config = dict(
    n_kv_head=5,
    d_mlp=960,
    rope_fraction=0.25,
    parallel_block=True,
    init_std_qkv=0.0277,
    init_std_o=0.0277,
    init_std_up=0.0277,
    beta1=0.95,
    beta2=0.98,
    train_tokens=150300000,
)
MLP neurons of a small language model. Each row is named by its layer, matrix (up: input weights; down: output weights) and neuron, and shows model dimensions 0-159. Each number is 128 + 24 x the weight over its row's rms, rounded and kept within 0 to 255. Numbers have three digits each.
After each neuron's rows, "fires before" lists the tokens most often just after its 100 highest values on Wikipedia text that the model never trained on; "fires on" lists the tokens most often at its 100 highest values on Wikipedia text that the model never trained on. A number after a token or word is its count.

L7.up868:134133144124136161115160127165167118100103073147110136102121130158104091120116159139116101124147129189138132148140154087139157098103111119096111109101106127158118145127140138150144118141138100123142159106147132117119169148098130159116080111157155133151138104122106126095130168157128128144153141136099124102141096135136143115142111169126141107103133096129162120169160123111153121121146172089087142101146101112144163161155116141085147146140073115137122066138071148166080161118132135
L7.down868:099122132124062131135093120076122056139144167152132118156160121153108207126133120099167156153117138138166123093122172148154128137112130164150110147161124131158118155159137132107134132126093140084106156119094130129102134101129115119102139148132116136114151114103153130168137111150139145118092162143130122124169112118132144108134139103071081111144126178158098130107105128124129116119151151109108094146094110154095128139075116147129130120097161137121112148093114175144127129113133135
fires before: "e" 35, "her" 10, "le" 8, " s" 6
fires on: "t" 40, "om" 15, "ow" 14, "ion" 12, "is" 10

L2.up863:101190150105086142139093152158127081115106138151148146142105134172161147127134154105098148152137093066104082090097149140148103128114146135130089127098127135163135137085121153067094148161148131162123140114120133105158089127114117124151131091133113122135108110120086142130169146125134136146141132126147142132161097171081099153130087113112157133093142107095147116133145151124079107113141132117153148116164120126155155125151097156170143131139102096143122122131119149104123143142156154
L2.down863:118167158102119140166116140135127088111135128164185162151130142163136119134140142127121157150131081087135104114088150125176084134114138142118113121085140113152132142073137150073122149135143121129102139130134113103128067108124107119154123081128101112111127136123088136110170118124143163174161136117165115146173076162095095182158100116100146137121135122082132118153148163099132133120131127117165147110131135124140149132101114159164128108120125071138120124157136138109131104105133137
fires before: "p" 53, "m" 31
fires on: " com" 100

L7.up304:166120073105132186143118168100124159120124123145141145123126125133123131117136146103129166105120119085102146120138095127130172143129108112128136148114109126142096123113139100153153125142142096131103095126143117119163135133119142108135130119131131119133122099170087149096139102173133147088107126133129111167137138092106170147137123079171130148124153155116072102144115205082136109119172104096183126149149174150148110141072104111117163089152118127104119133145098145109129161121133146
L7.down304:097110154134127092126153096154109110138130111136150126088116152096151131095099167171111111165098134134166085117153099183110082114101174120118125138145133129120147104151126151123106112094124159117169160113128173117099127111147152160119111104126089151120133125107179125163107153133133152151179081135125147133124127152129098123125121163078159107113126096141169159118126084156127154112079124146108111100119074148110125126159160138129110172111131126136130144140156115131121093120102146
fires before: "u" 39, "1" 11, " " 9, "n" 5, "an" 4
fires on: "an" 57, " " 15, "," 7, "o" 6

L2.up806:118138098134083174122117150144127115168109098143095122098124124150154137135141140140108114104164131122115144121154145162148188109121151109119097113130090151132098178105106120119108112160160129177157170136104143113142114157094085125146154114137113119153100104121172135045133119116152119103114100148151136106167161142105131100133113120119147105106185107130138110141124135135101127121136119136154164135132139106157079167114093160113136117126073144166118105092121178146134126149129130
L2.down806:105130139128112132112121122109125121120108121147124120126115109158101140119132126152118145082129094145153119139180129130118148108149085105127114117100165132115115132087109140147101108115180099122118116119114099118128146155156102199103145128239122088142079111168101127115187086116151144104131132120115176163135142127149135119137156138151111143146163162103149125119124111139145116135122137111152126144101142124095118133121142139136163096131139123103123102118081085173152121176147101
fires before: " " 38, "\n" 9, " b" 6, " in" 4, " wh" 4
fires on: "," 64, " |" 35

L7.up167:118181090116102177172121161125118098128118115166134154104123145162113126119104105091156119125108131113124139114079149151158129125127111071148128151118106130156097130124127129143114111158140058121139148139128125082135097092107129158125144075123076122119120130101138125112124098170154150150121161113163096126172128104132147186142135126128162100125117094127143122168092132156153127131159133123164114107214133137137130163154115094147127138113113127115124103100126121122133154128147153
L7.down167:138103131145097128124143118090093125145121123102156120109138145114206131148144170113086106118155117131145120075145134093109151132097151153136136151091149103077132163134123176125121121108117095103124122162084110084118138117145136136102133112174107086143134152128133119126148145144150131157145098171163158125108120126075115164147161125124126126109163113088160108086127134121152172118158144139144118141167125144137085111119112110121089104099139160089144144109177131153129147151133101
fires before: " " 56, " D" 4, " J" 4, "0" 4
fires on: "," 43, " –" 22, "." 10, "-" 9, " to" 4

L6.up837:102084104108085160100135125122101120110123137149129140126119132143121132131111125117147141135130185099114067129091152121158124108126105093108131117103123161113150136148112073152143136133162139188109154079108115083143124146119133116118156132155123121165142144133133111107135113136131143158076158107135084133128185097144112146155104107100146072131166133138168107168131118095094156104139157113105124157190136125138140154139103120137172112145113137121125135078092125126157151122125158
L6.down837:109144116111130123148142074122130127135125146130177157129176133130130147086175087126158146125131096106128097112146131137140131124152111112143127103100115165135129142142114141126176106164149123135108098081142109141151111096135119146134151089093140126121104136157097136103135091114140144155089150140140154140093101121149195104123146105131146091138173191162102099116109112080106092088167113124143115124108110113114154120085148108153167163147144133149134150131089097152155101122126153
fires before: "est" 12, "i" 10, "ent" 9, "it" 7, "ol" 7, "id" 7
fires on: "v" 71, "st" 9, "en" 7, "ed" 5

L11.up653:119150177121131112128130132130092083080123100114109083086127106123133102090125124108109122133130177107164120134092152110148123095096105138096136152121122163149127148161138156153159084128128109152156132162098126125149148108106114111139159096150092122109121164147171110098093129128152119128111105117097152105135161126116182148133104082162116123113132094137127133150153145139102178150113152069138138100120127112156111143114125127149160176145146130145162080156142130164168139119161138
L11.down653:134121115176152136121167105094139186100119106163186181106149107169160083117120075154136123134132150117154109127131128173157102116138072129174097116122108098121133113124160137134128150124102066115161142128111148126129129116096135120152146135126138139118093129123164132108105110134144123115157118092108149134131129133112108096160125135141131124075157137149101121097125127142098106061126173121114107152153125144105135142107122088149138140164139142174137110159105149154102121117145089
fires before: "en" 15, "ent" 15, "ac" 10, "it" 10, "e" 6, "u" 5
fires on: "r" 31, "on" 15, "im" 12, "om" 11, "in" 11

L11.up248:109130099093164135106139115108099158137109117121090083101080138131117149133133112147104082126118138098144129095145155134129158099117140153115134134119108127141134144131096098134111153098157131159146168087150141146076151148098147095154140146128158070128152126140140147118133157111161148085160053143174126154114127150134166134115118101133143146102167124150120113072165148139163123167122117156153161083128122103148130118141128113093140145093104137134137155155107127121176158116133138
L11.down248:125136158123125173153160185134136169108113151098130143115105145124163131137134111090128146137165125092161099088126123118135115107115096151110134186110102116093166131097136150133142105149149140098082158132097150082102078146122119114129134141126123119106117131157121127143129102166142124092131078114118161127093134123114168126159117110130131123101126078116106145157113104153146087131114151117100127097154150158121157126113128102164132140138109173142152102163166127092151099105139194
fires before: "s" 22, "ment" 19, "or" 6, "ing" 5, "ive" 5
fires on: "at" 28, "n" 25, "ou" 18, "y" 5, "ot" 5, "igh" 4

L2.up670:104143166141096143168079139132116129140110160161129147142126141141158125107125163103119123131110125104126080123124173170181143142118146113101105112163112126156094142143088152087128156108178131143109113104089118147133093111104107132117124112086147174148106092154143122067158149145098157118134144148138116098166139128085119139159120092178118156125127114110111103111139142104132147157111119098155138086142128116142136148118112131102143104118151108143139061087127141123176113106135138
L2.down670:137124110138140143134126132111130122120173138141123138149131138095129161124122120120151146143111136112139150127146130123144126141111136134134149120255153127133141133125128126122116127106115108139129124136133129110116113122137149117152129141000129219126139136124119143142112121143133121112139123107114134144116128157128117126144110119130118127152114128121133128138107149123137127116134139128126127117106137115125130125110119122103120123125161123128128122136137145109111105095023109
fires before: "p" 47, "m" 32, "b" 6
fires on: " com" 100

L7.up505:145154107140128121142127144140105133125119092105156101111088085140128154128097154116080134095138115099110119070113135194133157105119185107101103140153084122141130160110106087121087131135106169126111162139087144139109082099155127153137160167133129130095075136149119120086141150120135140166151118147162144138131094166119162131108116119131124130122128114113132129102097167109114130116150127157189159118136111102180152154120155123129171139140129139119108127082138102123123143106145133
L7.down505:158109141134129133128113109142134149139117106129143129149155119132152092145145139148103156118125120159145139113100166101118119148143065171126149096144151146128126109141134141097127157091140120096125046169104109112096148119123134131162123115106140165140151096161135123155139106116094136102167130155137100104135146105118122132131149149114114127147175101169095115091086114110143114179124181087106075148116141110142086125105150132133110158132124095143129138150144128165116125087146057
fires before: "m" 26, "p" 21, "al" 6, "it" 6, " that" 4, "ing" 4
fires on: " com" 54, "ay" 14, "id" 13, "ur" 9, "ell" 6

L11.up510:127163097146108137134117162151117117163130157090112130120098123150143118162110121113112125108092086075090115141132171147126095097116147111096131150113145125113118148135118090140085122128103101126127115140076105101148147108112088129169157156138094110088126093140144141108213110107138104129134139097118111116133145150136123135108126141108173129117157102107130139152157153130115120172191127132101117133144111161172180119116132161155102117121109147094139137160126180136125114111153159
L11.down510:142070122154131150122131143107154112109096151180121109133096119105156144138133125132157101182096145110115148110142117140105121155127148070096143137136151107116171148125149121082129135113194128126115155142123171138123119078110123145126132095136117148144126161155129136135133107151109107119115119112116076124121110148150120116151132128123151086126092125092123111168128132111140137194125110150086163127138113140142134117116137109131151130067128133144141102164181126050161112176124137
fires before: " " 34, "o" 7, "ar" 5, "in" 5
fires on: "ember" 25, "l" 13, "ct" 8, "ag" 6, "it" 6, "e" 6

L11.up349:108133072134122113130154115145064119139137132152076119156077089168098114118124162097128171113108105070130110126104133182133133089138143173113068135128144116147129118171101152161117137132114173193146137121101144152143110097111101105149100144129107118132139100114115121108089096119146143153179111137125144120165111116108101145130147127153165116118143109096111145180159127135121132118125108133170118119128144103129143103130151161138128122086140121126142122145130125159164149126141158
L11.down349:136121119123109149142095179122135126116086096203123165144130112121132125090130096171158127132158094120132175168168094164174147104120127114135113124140157127154153107158131140132106173184127127138120110086112116136091120116146137108141129115167127112151148153068114108122143095141112140099130120134174117097127107108117123130114114138157136131130139164132112118121203111175098117118064105098133128144122104117114084100120099132132103141120106132176134109141124152146126115124125132
fires before: "01" 13, "u" 12, "00" 12, "uc" 12, "ac" 8, "02" 6
fires on: "2" 39, "d" 21, "r" 10, "g" 7, "in" 4, "el" 4

L3.up749:168136133132133125138147143123117077142104128134100112151102120127122133121100124131133117154087116154139153106136170198145151118122205081111161156118091152164067105132139137158115121142170120138143137140098133143167114151120117114150141101140069136179108120128153127096113088122140135125113139150117133121126149081129113162096131109126154092089167160109116138122128121098116131142125143133140126123153125126189084147107105091136106115098100121159105130173099152131166122126143130
L3.down749:142141149121145140151160132128105104142096094130120165125124134151081115152096127095132108104081148119143140079132127172196127130149128080147130100091116120161105156131132127148112163086125116146124135152124146127140144125127103155131132093215086102129117129165152114146109114119115151144138132134105124121137109108107136153097129133122099093098088132108126137105141126122115147125165136184093107111152106185147134157102134115140132112115080103118113156142110136122165153131194157
fires before: " " 59, " the" 7
fires on: "," 98

L4.up669:112165110151142142115144136131095114114094164150111091139119155141151167120088146135146153131108107153127171133105174167120174142095165131103143120117138146163079113109137136110144125119154127185147101177144133123151125166119065110111126118129095122133078115131102160125102124140158165110129139120123140128126139133141124127120092112151143092146135118081119134125184137100110096105128156152133122072114136133119142111099103157044119127102114140137119121150110177094127122139150111
L4.down669:157102146142090121123126139149114160151107105087119172090147134105120088146155127153099134120133106152139084163129124174119125157133145108133085096109143068104110152119158130119108143165152193098171173142157124119102159125137109114117128097149115116130129122104156085105108113143141121110131110132133147063149158117123162138101099122139105148131107090114170077129110113165144163149104139125142113144114088143170102146172145123126101107124148120111113117122131104156140135141136174
fires before: "\n" 22, ":" 17, " " 8, "\n\n" 8, " (" 7, "3" 4
fires on: ")" 41, "," 14, "ation" 13, " " 12, "}" 10

L4.up389:078149085117110119134127163139094110171125113158150126125156092152136156133153143114105108096123128152144100131090106191133136105138118123122081129125086169098115148120120125099121166119163093144140102109167152132118116171088114153148161158147086136116152121116164144125149146169120116153114089135101140084154133116155176130142114132093118124141145103114121125138128125123090108117102107125165153109164113097158113109087078141110127136118118149133143152089125154182115090128142153
L4.down389:101137112125099090128126126120094120178099144138147140119170101161149149130144160109115112095105126161163086154112096164122131132147086113142113143118093125113092141143134148108134171104164104150138118106125140139125113182113099198097181144182076126107144106131149133125145126141144118184132113116104134108123120128146159126119120124112092135149130132126130120124138132124086113124126137149150162086140126102142074115098069120125140109136110117135139143126141156199125114099172151
fires before: "\n" 43, " " 31, " J" 4, " A" 4
fires on: " |" 100

L6.up688:115134139110155126123126152183133108150093120116100073174073149143100171136100104110123134154128125109124152138132130130143121084076138122089121114109106161171124126097128117159090118140108154135144126136123152133142169153108087133150154157167060127165113122116107121128123132119129131094137144115140110120107141117096130131156108129173173123103126109116162127107198143120147110103137116114106131088120147149124129121135072139091123136105119171182122102133108145105127140098175125
L6.down688:092117172102193143128129112162152105127123152094090107122100158172119120116121143165148146100109133115128151113150146101114132107092123123097102141130119124139148126096149115123092111136092141094126144153132126167121135132123109122120149131171092098172120153142102108143139144114145148083110150090122160134122113132085127096150111114187117139089086145126144124115141145086155095156148103183112120135136150131141110154132068137126117163155117148178106131146107130100118149088142185
fires before: "ion" 25, "or" 16, "o" 10, "ing" 6
fires on: "ct" 93, "." 5